From a checkpoint of a small transformer trained on Wikipedia.
Size: 3 heads of 96, MLP 512 GeGLU, vocabulary 965, 5.88M parameters.
Architecture: RMSNorm before each block, rotary positions, no biases in attention or MLP, tied embeddings.
Training: a variant of Adam for these matrices, 245M tokens, 3742 steps.
MLP neurons of a small language model. Each row is named by its layer, matrix (down: output weights) and neuron, and shows model dimensions 0-127. Each number is 500 + 25 x the weight over its row's rms, rounded and kept within 0 to 999. Numbers have three digits each. A neuron's up and down rows have the sign that makes its largest values positive.
After each neuron's rows, "fires before" lists the tokens most often just after its 100 highest values on Wikipedia text that the model never trained on.

L8.down107:463474497500517517482514487527502510506499523514500510515502472488473499522476508504505515487524476416540539519510512488513529528510475463497478447503485453485489543525475456469472455478503500507501512509483502521458520485546514484508459483500572478510537482499502522539519480486441475480459502500507476443495535540504517479520535510512476530497483511505515502536486512526536486514467
fires before: "|"

L2.down339:443492571491466507495476481492497481507464501462541477507482490504514507519538490525486506487506497489528490475487520509495473481490504492501515499494511514501505469571464480510493494509509523469463482475484502532497474479492512491470464503471509539514478507532482460501498490473445489528518450463497504462477453483515510520462492469474477500528515503508464528503473448495466485505552
fires before: " |", "a", " not", "ered", "d", "n"

L7.down306:529499483465452498507514474510510497499535539466491546504489469511532486489453484532517491527510521511467483487496482503492486456469496516525463482475515491497506463513475488509551473504512516521490483494535503501463536459512530517520516472518458493461506534482451512482515497498489471478484482494465524556483575517587468515510522489476520515519482457526498533482521513446455510468489
fires before: "5", "6", "4", "7"

L2.down48:510489495486506496527507478486456461525522520477530508495493534475552507509513520502471495471501548505520514503513509534485505545518495552529521508498464475486467508507499497468484511481516473508563453479479495477519482507532463504512500534518467515530495482463507526469502511487472516459501510557480463495472484519451467476497495525507547499451467514528479451488471525478520509484526
fires before: "ear", "ou", "u", "ork", "ur", "es"

L8.down318:509537421531508560487516500504457463485499509495483521503471477498552532489461485473520516475489508523476507501501497512507514537493499502449532489500502490521515488527482499526489490450491506528490493480513476463470510525505542490521493518545447510527523515503502470488452501473528493527488508523543531486464450483479464522491500507520473495507533501463490472491512483510437522443496
fires before: " (", ")\n", ")", " "

L7.down351:504500473509538488457441478459476498503502480502541544517474528513489468471496520519488496511453503507507479510482532506497520526489458536514494510455483542552533498485513490506534522507479524517516546476508528469520512524505487516526498470524486514467488471515532476484511451532483515529493512508494499473515479519527500519501485446532491516494550488495485530517502510483438506475481
fires before: "ound", "ad", "un", "at", "and", "id"

L7.down75:516516538509533505486491467491494511529503478496488512509519552497468490465521465526492517504475512512466488523480496508501546559549510500498507490553505526505498487495486488482486502482481491524468509468530488498492501510507511510478510454537557498497488550511486491503509491500566497536554512504537517526488473552511462465482479491476506458509523516479535470525496506492538478514516
fires before: "ed", "e", "ie", "y", "iet", "em"

L6.down363:465515526510529486487474547501494520476455471479484494515485511471499488543511478501514478457448562488527476499502492502507523519470504517455483497470510495496506495538514505506525523465479477505481465492480507512439471479499483486527469527496498527469514504477504521517487536505519511512518452530460538456520543502490500527493473505505527519501514508494469497543525563566497498466533
fires before: " a", " w", " the", " part", " d"

L6.down373:492474469504458509515492521489527520471473483488491484452477497477485515506514488475458479467470452534485498493521526536488500461514471533508505504503503461493472491471529526496456523509498512521464479480515492478477523510523491482530502466489474495510498450475517523480476515542486520483513467492424538473484475493490537498492513516548496518547534474527467543471464548488507528489496
fires before: " "

L7.down236:500496535515530538484489517499507509558514506480498521471507491487453507544523494537499468520522464452500484532491513488503501453502515529538497502489469518487494470494486522508493482482492514525502491531466491513518530493540500531488461523495480498517476539504507465522509480470491457454521509497499494493539447504496552502545521499480495519498486502515490491528541524541485485500534
fires before: "ed", "es", "est", "et", "ely", "al"

L7.down282:483536502476529519478494478488543493500489484470485488469539501492565460498526544515494497456499494472461500481479534503510517548512507507530510500500484460518486485476515501537489507460502518519542506507541478539479514495538542503501517526445506527489498521468433518467486483484531485529435530501494456482495493494483496484509501519499529484489546535489519514508499495525506513514432
fires before: "al", " is", "ale"

L8.down442:487516510482553480527493506514553495516540477452508488547519489481447486540517509502502471475520461470492520487480520471513536497465521479450502457513493490473528512469541495565458477487531477526498505529533495495487475517507479504513469486492532517497486537500473484495515529480482459531488488490512502489521506540512521485525500508483480478508510535512498515496494454451514479468518
fires before: " is", " was", "her", "'s", "ar", " has"

L8.down396:502463461460486483451521514484481461496502503528537479476512559524524543496432489486478503464493485511486504463534451491485504503521485497513531513499488473524504503523424494477502514482529487542520520512491434485507533504490509495495483552530486501491488491468537525515525510493459521505477503477522514517533468485490510469495461478540480479536475530472504476481509513538506491500507
fires before: ",", "op", "or", "ts"

L8.down467:521509493434510480520449468493513513470518492485467492462453452497483493487499474496521499514495486469508544543480508510472505473532524542433494528508468483495500497481490478495489489498478510454531479500503500524502498507533515477499529498487460504532509505461503474491507518499480521469570514482491507548478501479453492509486508493479519427519515522478493522480500512497499493488535
fires before: "ican", "e", "ation", "ated", "ed", "ater"

L7.down6:500499534498517520503495514510521499468520439504496515555460510493505518470515518451527500482514497582461516498539503467510504437501506514496488496523477492466538482511500525550514507518517493520499538444450471508487498506506503510492519540520462482495492489513530471487501507507484494508526477486542446499525457507508521525534524520519468487456522516463493479459507477522483498515499
fires before: "ian", "y", "ist", "op", "ic"

L7.down360:502500492512464536489466466517507517495518492499462471506490525486475515510528475487477506499484505466484509553505557536505482500559493497474491466473495477504506478486495495504495500474469521481517509559472535499497531487504547469453513531481508522533492553472485478490497502493498511498522459465496481565511466481534487494457501473474437532481505510510537485507523478517483479536508
fires before: "ation", "at", "e", "a"

L7.down94:529478541524537543493472549508493495481460506485476562500499563477537535441519474531558521519507509495501471510504520516517529472515517509457528456501492481493529495493491532525498469497535518489515497513506485500537512518518453481499543500481443472496481498474500517500521510495547516487495502475472484503482502472498508516508512501509488465505519510471520482469563486524460529520480
fires before: "ile", "it", "y", "ite", "il"

L8.down348:503422507562470461495487481516529474495507500518517480501500524481498520488494490521447484486457521480461508521512468507502526454471519500518507470520482487507512463500507504489518531469521487550507500537453437513489496489534497471514477508442473510514483503488515503472511509518481509469524470502489523504488479448505487517480476498444452525545493461493513473485513510489466561515473
fires before: "ation", "ed", "es", "m", "at", "ing"

L8.down96:469448543457500538519512476488506507536537531526480522513540530509504504474507484527467549492539526475483499523507518491470525479511545502494464540489462506500532550450535503533507514521529526485516499474490511492483484451494499548513518492478512514544481555452493506495513539552495478486512490487497533510511488504503502505488545557498509493480504485495477507439511523494535483493496
fires before: "ia", "ic", "olog", "ical", "a"

L6.down475:501483538466509516509533504490515508473487524547451505435512517502513467532503469456509527475494562485516531547515514496492534493484517520486482507467500542508517490425505505498500518463544520487516519453480527511471517481497538500480480512527470510508520480490528471459544503504558505450497520484526517501516482539518516522535523483553455483447492497478521470462513485534475577527507
fires before: "oc", "y", "on", "ic", "ist", "or"

L7.down308:524476520506473470514512490468517505541469490549531500498525482474472442500482547483492508508491518481481504485546471510536501457477499554503512516484471544480519532518470500534479465453498490505512488491480486454497511487541494506509479496470479437493468469510494483507513482450513499488509450483493575507514482513494500528496520450522498499461474542484488504499482497442488511501530
fires before: "d", "th", "m", "l", "on"

L8.down164:467514540482536477520513508508457538468465509471477508526489474550501491517474498437497481508494530560480478543505494505570491490495520480524520538514532518541496453535518526476506536518463445491481486469497487467478504519475500493509518479520509478483531506479537529492524568495472511515492518477490508470474488480475491478480493547516512529470506493480478487540468486520446500493519
fires before: "or", "ib", "e", "ect", "act", "od"

L8.down2:549513495502492510502478487511507515461508492524505526460509445496510521486532470468572442504520464491531538471459493542479522530496500484512473513469484502492506504498521453520532533486453541512517462504499557511472503543521493499488456479495508500493509501511465486519522480479507544505520446509494492501529472457513514509553505506457499492496520493506492545524515468507521561509439
fires before: "it", "ic", "y", " of", "ice", "ies"

L2.down368:502533517491496453477513513510514493499487537484518470519526504497508491485509519487513516509459506504537525488499488474501468521519502445558510502502514482523542509515491452495487501500482525518497508518548514513506542478509542497522535479492444524484528484495484516530485494469492534529516498473501523523460503449511477503467561491504502525513515440536468506452487451472529532508499
fires before: "ut", "ction", "ished", "ct", "any", "ican"

L7.down141:501507487505532497478528490549445514509467486520563494502515524501516494459492490530460488470467505508481526502516497500550533495516490484492515486466504507523510485500517466498501488498487448527519477542461499498514493461491470506504492520498438481499508512476561449505470522498523479488502496520517533452529515549466509501547540508527504492517500494470497500483487491513525526482499
fires before: "9", "c", "ce", "ch", "ult", "p"

L8.down89:532500506578474502541501505510477461460489515460489500464467474508477445528519531497468475459516499525558461525512517545480510479547470520458550541505467487470486512489482515516497505484510495492497508481509500496453512486518567507510538506518533485508515490489509506522476480504509519448514460450495489524518495475527538454467521486505527485495455500527455511489469506491510530521485
fires before: " ", " the"

L6.down285:462484459514522504527512480442453520495480508490534509490484537452523510503572504483473504542507473549516481480510498484560463480500543469509519492481510533513499507460494475511468518559485471502478529493500539523506514506472560498508485504545483481516499474505497490559503492494497474501492503484532500491512529464514498509486525487492511525450484461517532455535463535502527516496481
fires before: "et", "any", "le", "ad", "ut", "l"

L2.down307:477512465517481480561479478538476503469507517494516484499478503510520555487495481499498469460469514476454495474501476523522479492483542515495511503486464421509490524514525538557454527495507513543504456481482525528524502518487509524475514491516522501517546485477531507502513458476522474538499510480508507491499498580511472463496527488514506492440518529500499487513497496492506478521476
fires before: "ing", "ed", "e", "ut", "es", "1"

L7.down196:505500505472481528499511498523505520494477475504521474466467475555538521490505456519493470472477490528510474534538511479466492524492530502516503504457491527546549472523473500521497541502495522540521459475524525456478500456467509500535474447547501490532477492526466506464500515499469508518516512484515498493517556538526475482485515574464489465533518515503483511486502501518503525499489
fires before: " ", " (", ")\n", " on"

L8.down123:487514562504536483517467508505509469510518479471477499489488500478480524509491502512480504481483484493506494537491517505468532503515464496502485513496465485519514474510476534544509495493525551494494515517491538449512479502499485507513516526504466494446461507540497479563508499516512469510533487504483495508475542491526510486468508488512523502445494506516507509536479523536513430515490
fires before: "al", ":", "ated", "ation"

L6.down448:500466525492535540460464481511500505510478478454488468501481485523472536541544469503475458502508494478534491470510493475504540516548502505506519529476482511486489463460543483479496535454546502514511524518493532495506482483483485511494476490489489549518502473484527512504470493502469537488489495550460485507473449503490502476491510474510487456506551500479483496518496485488535535506494
fires before: "k", "ce", "e", "ts", "ces", "t"

L7.down409:461458507478508481515479540484505508500538513500482479464512498499502496460513486460509481509482511517478525489498496529469496488497484483509509486510505529470509509515523518525557492570528515498506507507452484509530487463537497514468500538528471475505540520491485537505515521479471522533520499478499510508491537470464473516502506498484407504522507520462466514514476467534502495523533
fires before: "y", "al", "il", "ic", "ical"

L7.down426:506527507497492526499559478529482527468516513491516540477496491530515474465541518477474458508478529498512528490485544510505466491512510459433491545485471496533516550534466511494497495503500502490512503500498506486518514480509524521505512449433509497520449539477468468502522484483473547510479491494499445541460491504505514513495487463483487488472471527516511492480476510513504449521461
fires before: "al", "ary", "or", "ad", "l", "og"

L6.down48:512517493493475523538491481505493466505505525499490510527516446502479489496449529494502471489533491481499497531525462518496553529426514512520490515529520456520500482535474519527495503499516495501521511508523505440542541514538478496483485495475471511505493472568534453504532507469555493502498493515474507471480445548522465488534474493489469551475498501469469469496511503540477485500447
fires before: "ice", "ed", "e", "ition", "ic", "ased"

L2.down488:442519505485486529508467510481508476470488475475493496464530498465473526481415518548490478509484504524508503487532519434445480496485474523500491495476501482496469547483572506492479501502477465497471509497464494494512519507496532488489509524523470487513481439536483506456480483500494468509548500516495503466513523488481485535486520485526524477473519479501496517537479484491522505499460
fires before: "-", ",", " and", ".", " (", " U"

L8.down285:480477559471502551509473520501521490461483503523504509495532498527520492519515527454525483481484498509552472546479488526510547468523509496479524495540511537495514506488464503511442497504486500516473484476508491507498507520519519496458519490475488507556482484478508515502519508439525503514530505508507509535541500515470486558544531483498503475509521504495486493491509507505536467523492
fires before: "ment", "or", "ed", "p", "id", "ing"

L8.down118:490501499488481536525475460520523514516489498505514466517511482534503474505519463497512515508537522467479480527531504537523545559506510505473484482546510491530461491534525509508512479537455519537502550480544516513516501531480519495505476512484515530522511526508509545506462499528485498490526521528462471489533491460471495508565478530489524516524523522448506546517428530489505519484458
fires before: "s", "r", "a", "er", "et", "inn"

L7.down145:511491481504492491476494473538489513455523534462511464522498482495493529486482542512479543504487527492520517479490506489494477484463514496490524505519520534470486528484529450486468525495497528499533508481501455481491564479484486520463505482516455495492471510468547488549450485483514533499528496499519500471440482524486514530512472478534492534477511527496548488567496502522515478526502
fires before: "le", "any", "et", "ound", "l"

L7.down14:481446519523560522524488490562512509478461514517453517474529495499480494529513511483442477498541538529484506504486511497482519493508492499491494511492479467497487463533494516513501511494467480523505481526481534506485462497512503578428491527500463505518517480468533493501475550518453527510516478550519510506455510495467487491464534475505503517531505557493468476523511517514515542521520
fires before: "k", "ce", "c", "g", "x", "o"

L7.down427:492470567477539511487516479522487450524496493502491543498460508477479511519513465511485497488499522508446461497489504509549507511482535506514542480522475472477503465551487520461518512483489516490509517481494469466528498529492479519503489495496494542513542508522485451503465506487488497519454462473520537511516539502512500495532565526445515466544506511504484504490472474474492507501523
fires before: "6", "5", "8", "on", "7", "er"

L7.down210:558535505506502502463492501533510427462475520546497491512480492540534525453501481508542535482486495476464498529489548476504472492500522520471493492498522518478488506474512484506481491487514488471509468450472462488504483501505497485493481504521453494482490505524459523500484508448507501537502528483485523499469507486448489530463481464508557520453518484510534505525517497520484510539464
fires before: ",", ".", " and", " in", " of", " for"

L6.down243:507505523466523487474560471528471492518471515497489457487529486490465488514485466500558479500529462481536525457449512556495472500452524520540491462490513536497471517483525495469531484483501502491488484533501473476509489494474448507530538471523511487496515519515519483470483475520496494506526516488566548466529517480535491494471533536492506477497483510535531560546449516485518477492490
fires before: "on", "ord", "er", "og", "ral"

L6.down329:511472546522518525489535459534511495490517491493484522510536463533513505470530503476504495496503495520507510493498535528496467466530490498502526498517506491497480508553484542538484484516493504516477495413516500496504499528480518524461509495524518503503456406494515498496488497502478479503474503482522472536535546532545558520500533474541477492499503516474514485484463483457524517495523
fires before: " as", "ction", " in", "ge", "ut", "ed"

L2.down74:495500509484513492482499542496481510472459499526488496538456462509529476474517472470499487487515475465555492519506483491522488505485539520536518475501457479480455486515523497497476518474526483495488525491535545515469525530464530496496509466449504479566464480494466498524503476485493499536483511444489455516460480470483533514490453523481488489493508486492486497427510467485487491464484
fires before: " the", "ut", "ed"

L8.down355:495513519508530505532517465521501498564490498522468544502484442506515515483480467468542493453503496522509480490504512520488500485496498487493503487480513496448495482507499519503528502506449492539477524524513466495494474454511500507542522493520508478507481520468527515488515489545519480440551511519522489470509459529525508445481476541505503495530439491476542513487524509483517478514476
fires before: "il", "ial", "ies", "id", "ific"

L6.down26:509454501493522479497484483478499502520488492487500482476504490485510487533488478477565497470465461506502470508525482492519545497505505526527468457504474474491501514495460455495518521477477502522492500520493455521439517535510517446529496505481529465479545542477469531509484560537426481516495472498531521486507573499505536504501494504507520483503505521521506487522477495481507482505534
fires before: "|", "|---|---|---|---"

L6.down40:517465505505509516511525499483516507486518556515544491527509502511547532477509477527518504514538513487492499476521497455467461463498548467513481469516515464527508556521501487500462497517544487519497472555523517495505538494535492555496521502488493516537491490533496501516517481520509492503452541538497491522536475515489445520530531491531485508502520506531480503475466509493508502503460
fires before: "le", "ity", "ver", "ation", "ly", "iz"

L2.down319:460487506527483512451514508498494421484489543468517473497483473512488499547507527547498514465486509508515513513486458508471490528471579447527508502463507522521457470519529532518488503485510529494493510505502508504457510524497509464492519507516472566513464503537526580524498508515516513502473483445522506448488513521486493486499511472499490490522513532493497506497486493490531530533495
fires before: " ", " the", "c", "ter"

L7.down274:514442485500456516502489487524499473484484537474479471467526437488537540518536496502529513497460521513472491495495528478522522493528484521498529485514506487521507500485498512466534518486502494520512544508524495501509499540487504486470535497490512472523512523531491524467502537526485513452524497475513474504521508539472497481459509503508526502511494478488503503533543550452501514518491
fires before: "ational", "et", "r", "al", "at", "a"

L6.down478:509521530452508514510515499540518513523541489469493534507502487482520485483493498539555512475518516492443506504504503517467499481476545457500525528507480523485480520510445522479502477524462509546541501546472519526482505516545527519496501519512522479461512491491492486542528463498529489498450532509487538505490542543504484484510511489439521540485494449476535482486526458456533508489524
fires before: "6", "5", "7", "ant", "ol", "est"

L7.down161:526497510501458496494462500518471519466508486477511565488479534479522541506468477538488525492493497486457493495470504470487526478501490513522538555498518524500521500521449539477500500496504515560532510527488472503473489482491449488517519481528489501500525473522511505471507526542500505549546493509450536499474457534437508461481515516497499467528503445491530520516467509470484489502530
fires before: "ip", "o", "ver", "===", "ular", "y"

L7.down47:522472491486491500495519522466467515496503490540478498514501544519523490502498531493459495516520467483547500470502525531523516478505492511453510496503483517488463513490504431468540481526472488453491499478505483496495503521506537506458497492533503459514510506499463509533525466510489539466487494496498521489508495509424528498492519541474501507491466497466518539500487533493498498459514
fires before: " ", " C", " B", " D", " Rep", " |"

L2.down168:516486526466569510510478489489492495509503517517515485462515494508552492487498481501486512496505525532491501505464516513514531498525520494510507520487486476541463510476466514515470483474495479494535518495505495477462485499474506482512507512478456497488479465489471572491526525487447460461455504533484495478506514503474535484491526469495505490486524500492476535523513554528502520511519
fires before: "ign", "c", "ad", "ng", "el"

L2.down80:478462479531566454481497509489508504483505483453532454483486537497484477470525518527510495466520454516497511454479461430499488458498564504539495496491451486514474481539454507528509511534517458492476496485495477561505524535499537501497465475481527504469512487521495486489484492517478497500502500493530531529486498490496524521479502481519491514523517515489508500517498499464485485476460
fires before: "id", "s", "ing", "ut", "le", "ies"

L6.down337:547529464470522533485452498513498469539486514474505499553478489495492523478475456530481506486489497495465486479500520498485482498504509506516495468497463523502528438514478506502550496461445493516543496489559491467498493485437505521488506501533495521521505493471490506502489456478497497479544443523476535488502496513552472499459493520440488495488554489512503508483516522454488488517456
fires before: "ased", "ase", "g", "b", "v", "f"

L8.down476:490509502480499501525513481516478478501466508522474499503501509487505528492501519490524502479520506498491520491495464483526523496521509526485484519500457521499425477496493477481480492491524471505492517491470492513468490482496479512493483487519485427503503495506502535507508483495505482538515507487495518460504433506338504485504482510459485497488540485498469439503482517519511558507492
fires before: " ", " U"

L6.down152:497542511505474533501538472524512474486509472487470508465492506514499481508515505470457516517490463518493515497533501513489517506496484470520482453506507492540549457505495512483496491519462479510461489474492518491538490498473516535480502530497433495524507473542485485524488499496483549495529510509487534478440471518552466436486526506495477494541474498490510511485481534556502447522480
fires before: "ction", "ge", "cted", "ct", "v"

L7.down348:536503504493522488481535506501502488509504498485488498504501502512512514474502490545522489482473516481458450460504460489525494498481502487468525545485559460504472514502519525470479451452466550522543501471516486495555517470521515498435518518501489490589507482517492492500509492442485494471520529501494496526523486501527469425484443496496488520496535498480500508463507515476531527524506
fires before: "ed", "ition", "it", "s", "her", "ary"

L7.down45:475535438480516484466538460571491518435478510510452476491447498493484510467480505501491493491487475490514508489488472485511474468488492483487492512474518473485527485535471557477472459517528479499509500469495506483503520537534498507482550523497501510495521486494499475452510487485524517511480503502455477470517540549470461467480540494482520471421518493467491494498493530547461478494494
fires before: "ing", " to", "ag", " in", "ib"

L6.down92:515514473422513483501529515501481537532489511515482501512504482475527489516530541527519478524521505527489485507469519500477479531481506481513491465487476536460515489550492510515551503505520505449534488497467499487528535467505464521494546493496532537500519482484500489482492495491510524478479505533499564463459471563468485493494482475460511507545491478500496498507476498474482463522512
fires before: "1", "2", "ed", "c", "8"

L7.down506:531492498530545506445454499506497528486498489516529481463533466533576554471528497518520493481488521551519502518526516494464509486479484504521516491492475493442498454520471535484548519533511527506519453468524452485493508485511537500515476524517466456490466525497510470524496515551531534501516541505503490512480473522496476559501514533515484530473539531511476477497521509517491497537496
fires before: "es", "en", "ion", "ing", "at", "il"

L6.down418:494510560540496538510493490531493537502521470519484463487487493485488511477501496468493505430504516534498486484516475479519447465521495509485491511469522512479485515489496520511480478475491499505548484505512458495505500496536513517516482533523483507491494528505475517426475492515495506472528539435466487555461484488473493484543503513483494458495485504525511489491466491467513515482511
fires before: " ", "l", " the", "i"

L7.down371:471501492509455518519508505490447489511478477528486506488503498512533491489481475532530521531476493497523493521504469489511488443528475491472481502505470438546486459526544503541493531476527503505497522519514498489504527548508478505470508469465505494519469500488524520532494469506494487492526538472466507525517503500514492521510506499485474485498518494514484539507515572515494544517486
fires before: "or", "y", "ory", "ment", "ed"

L7.down376:521502520503532507465462510494525526484499489508486517535505509492529524489506473508445499487530498474502543511556528491522490482498485514525509455531525511504536480460504535465493506506528496506506491502482506504523515441522525506494527534460463463494520506493489464502527507477487461471513519499501502499501504449483489445479516530474508463468490442470508466490493478524486520544488
fires before: "ile", "il", "y", "ip", "ot"

L7.down1:509493506456505536469498479483465508469495496469493475489498510502494518490512499473515486507490537507496532514506471504476467484477514505462517519494497532441473475472522573494533490517520520530521499469446534530486510516483492508513503491511508519495480526540461490516507473537538516526525483520518483504472489479473502460495536468571486510510476508514488466516530471528476554486533
fires before: " |", "ork", "ing"

L2.down274:459480439506494474471523502506484492483478507522491527519518537516527405496530538494490528515507488471498479504519498473462488526487483496504495498484508482473461510509495506508494539489468463545523542472470501500499502513514494501493513502464524478507505478506479554523472536517546472496512479521498515511486507533385494470465498485456519478492516488485493492500476508497511503492554
fires before: "ed", " to", "es", "ation", "d", " in"

L7.down221:470501456528530565519524483450464497489485496534484458445514484497489547506484474497488497438503518501514498473475531504519522519519487550503470541528480512491497517526517509514505495501499521510511539512484551535517519515490504467492516503490486518465485500495485466506520536518510513525499476487537501522425474482552483467497449511515522447459525478529467511502499472547493531490491
fires before: "it", "ic", "y", "ice", "k", "e"

L2.down291:475505511475496508502534497482509527517538534505480502457518499450518461523490511505503508507491465526527541485520505509500486444499510504508473479488491539507515516515517517472505522484455505497540484509549439487511474447512513519504516481517527472491500512470463492487466497498511485534469496472518526521499542408526492485471526465467472447500474479500504498518507541460499493520471
fires before: "le", "s", "d", "ter", "h"

L7.down97:499433496491514467510496509482474485506488494473467460503510535476499473446500494490512527460483518476530480531424505526476524504521546518514491481526546529501560486481510502470503528432493478520500500462511542477444487510472491467514505491464511499508499501510503499467515506474449458527504479486534483460495521493497475498505490543449497472470532458497459491468487529467526506537509
fires before: "er", "ral", "re", "r", "in"

L8.down147:495484484537453519456474502507533428476486483488492492501516531490495445496475503534478472498496495501478470572500485489490480478508515513487511513562499438506497518490499514492454529514475555507509489525511525506480499510502530477481502526509456481511525497515477560461510490485485516508494479521479467552487507474499520503477494488511539481510521509509485513520488522477495515497535
fires before: "ment", "ed", "ing", " the"

L2.down486:506528504472536504491498517532453519519509526507500494447528530480467560483485479447530526494481488497478495530502512502492493448518458456451491514472500482491533517497452504467534520528496526481478487520520535492544500458482504548498488528526569490458456533504505481527497479500483459457505519514465541524509527482533505511529502502481520500508508460480510535523494496511477509482541
fires before: "em", "ory", "or", "ab"

L8.down313:530478495486444519464527555527540466444534453514492534519534547485498473503452480463502473481476467514515491487503549504468497429464512492536497508487506526525516492511504491470494516524488499514483547558512529483503512504538482476496513476503500483481470504557514518504531474488502472491511492506516489496463521457506481464474457510463509504515515504496472537502516507511485493486472
fires before: "ation", "ated", "al", "art", "one", "e"

L8.down421:465469467529477531497483524482503510479509555519451486485502483484508503492512500503448515507520514526535501536455502469530526504522508494487501516493497494535502479470546543490474535545483482494468470500452530532510483476470514499492537498528488467487504507508485483527477498521530450473511489485516461470477498518462542531501513486551499529484494506532494447471473521524496494532525
fires before: " ", " in", "re", " on"

L2.down223:517469497474466514474521505498499454531528518495477465523502502511487465480527482493488526462511525476527521505520501525499479500517514493498522464526467497502508489526478493538506536495518498549504513525566500535488481461510518508490494478531526538493473531490459549514477503525557460465464520452503513503494482496489473485496523502510474504502474487556527477469540485469520505544536
fires before: "le", "ge", "man", "ation", "our", "if"

L6.down347:470489453534525510496496502528502503477525482454523513466517467456463499529516525547542520515490507533492481533535507496502497499483468473496486479482484537524458536531490514512471494492477505514479500498474508495513530463506503508496499488526533519515519470502518498506509519494526479452514524483475535533433488482449489549526476498523505517498505466485479480542511491495537467493522
fires before: " ", "."

L8.down235:476537468506534514533481502535464498468523483483516450474451510538532486481512495511535545474473502522516491491504472472511461482504489475492492543513533489519516468552515504503547516511540507523499503505487510486476544499506478520502480488489521466469526488504460495488469485524499506491485497505510484496505475550532511557487459445507523489458455588484512530510477498508493471475496
fires before: "le", "l", "ip", "ular", "les"

L7.down114:472537485510568500484490497488534525504490502526461520486492482520468542543476508536509519525489502497529497522496521492522476481480534497525513487473478493520489472451472567531476449519497547532498507536500519542507513511509487486520522468513515504454502499525515487502459506542523499504524523492494492491495517506549479491455462487517512505474499499493498521516506515522485471510461
fires before: " the", " ", "ly", "ce"

L7.down442:457522493461490479441509546557460497485480554476455497550508531484480498497514480506505534493524491507503547489468522494481518509492504524496507483508485475517478498493487473489510507494483493489538481487547490478530476462489505530478442523493505513511483506498582505492449487499525484518478494502491508506491483477535507465493513472476463503500522451488517472535450514516491469489499
fires before: "f", "vel", "ath", "al", " l", "b"

L8.down6:517478522485491513464517478490480470512512481504519511479461534522504446522464520483504502490529488514520507507505490552499486498489483509519461483469499515499513483508490529510523507465455500525462521484516474519504506466488483486544509491525519487484475506514505509516500515535470472483449499492555510551501534582509509524477524479476524473504500483497538501480447532473522492428518
fires before: "al", "|---|---|---|---", "res", "a", "|", "us"

L8.down316:478535472470530523525527546557502518506523521490454519512468494473521524495495491450469507516500509486497535512525496476505538466514464495474500566488480481513463475468540534472484483472510489466459446520475519475532499523521476515529531518558505470515521488469478470516500491486518493495520547454481507485464514519501550507471532547504472517530525521510503474521470500500523490483475
fires before: " ", ":", " of", "age"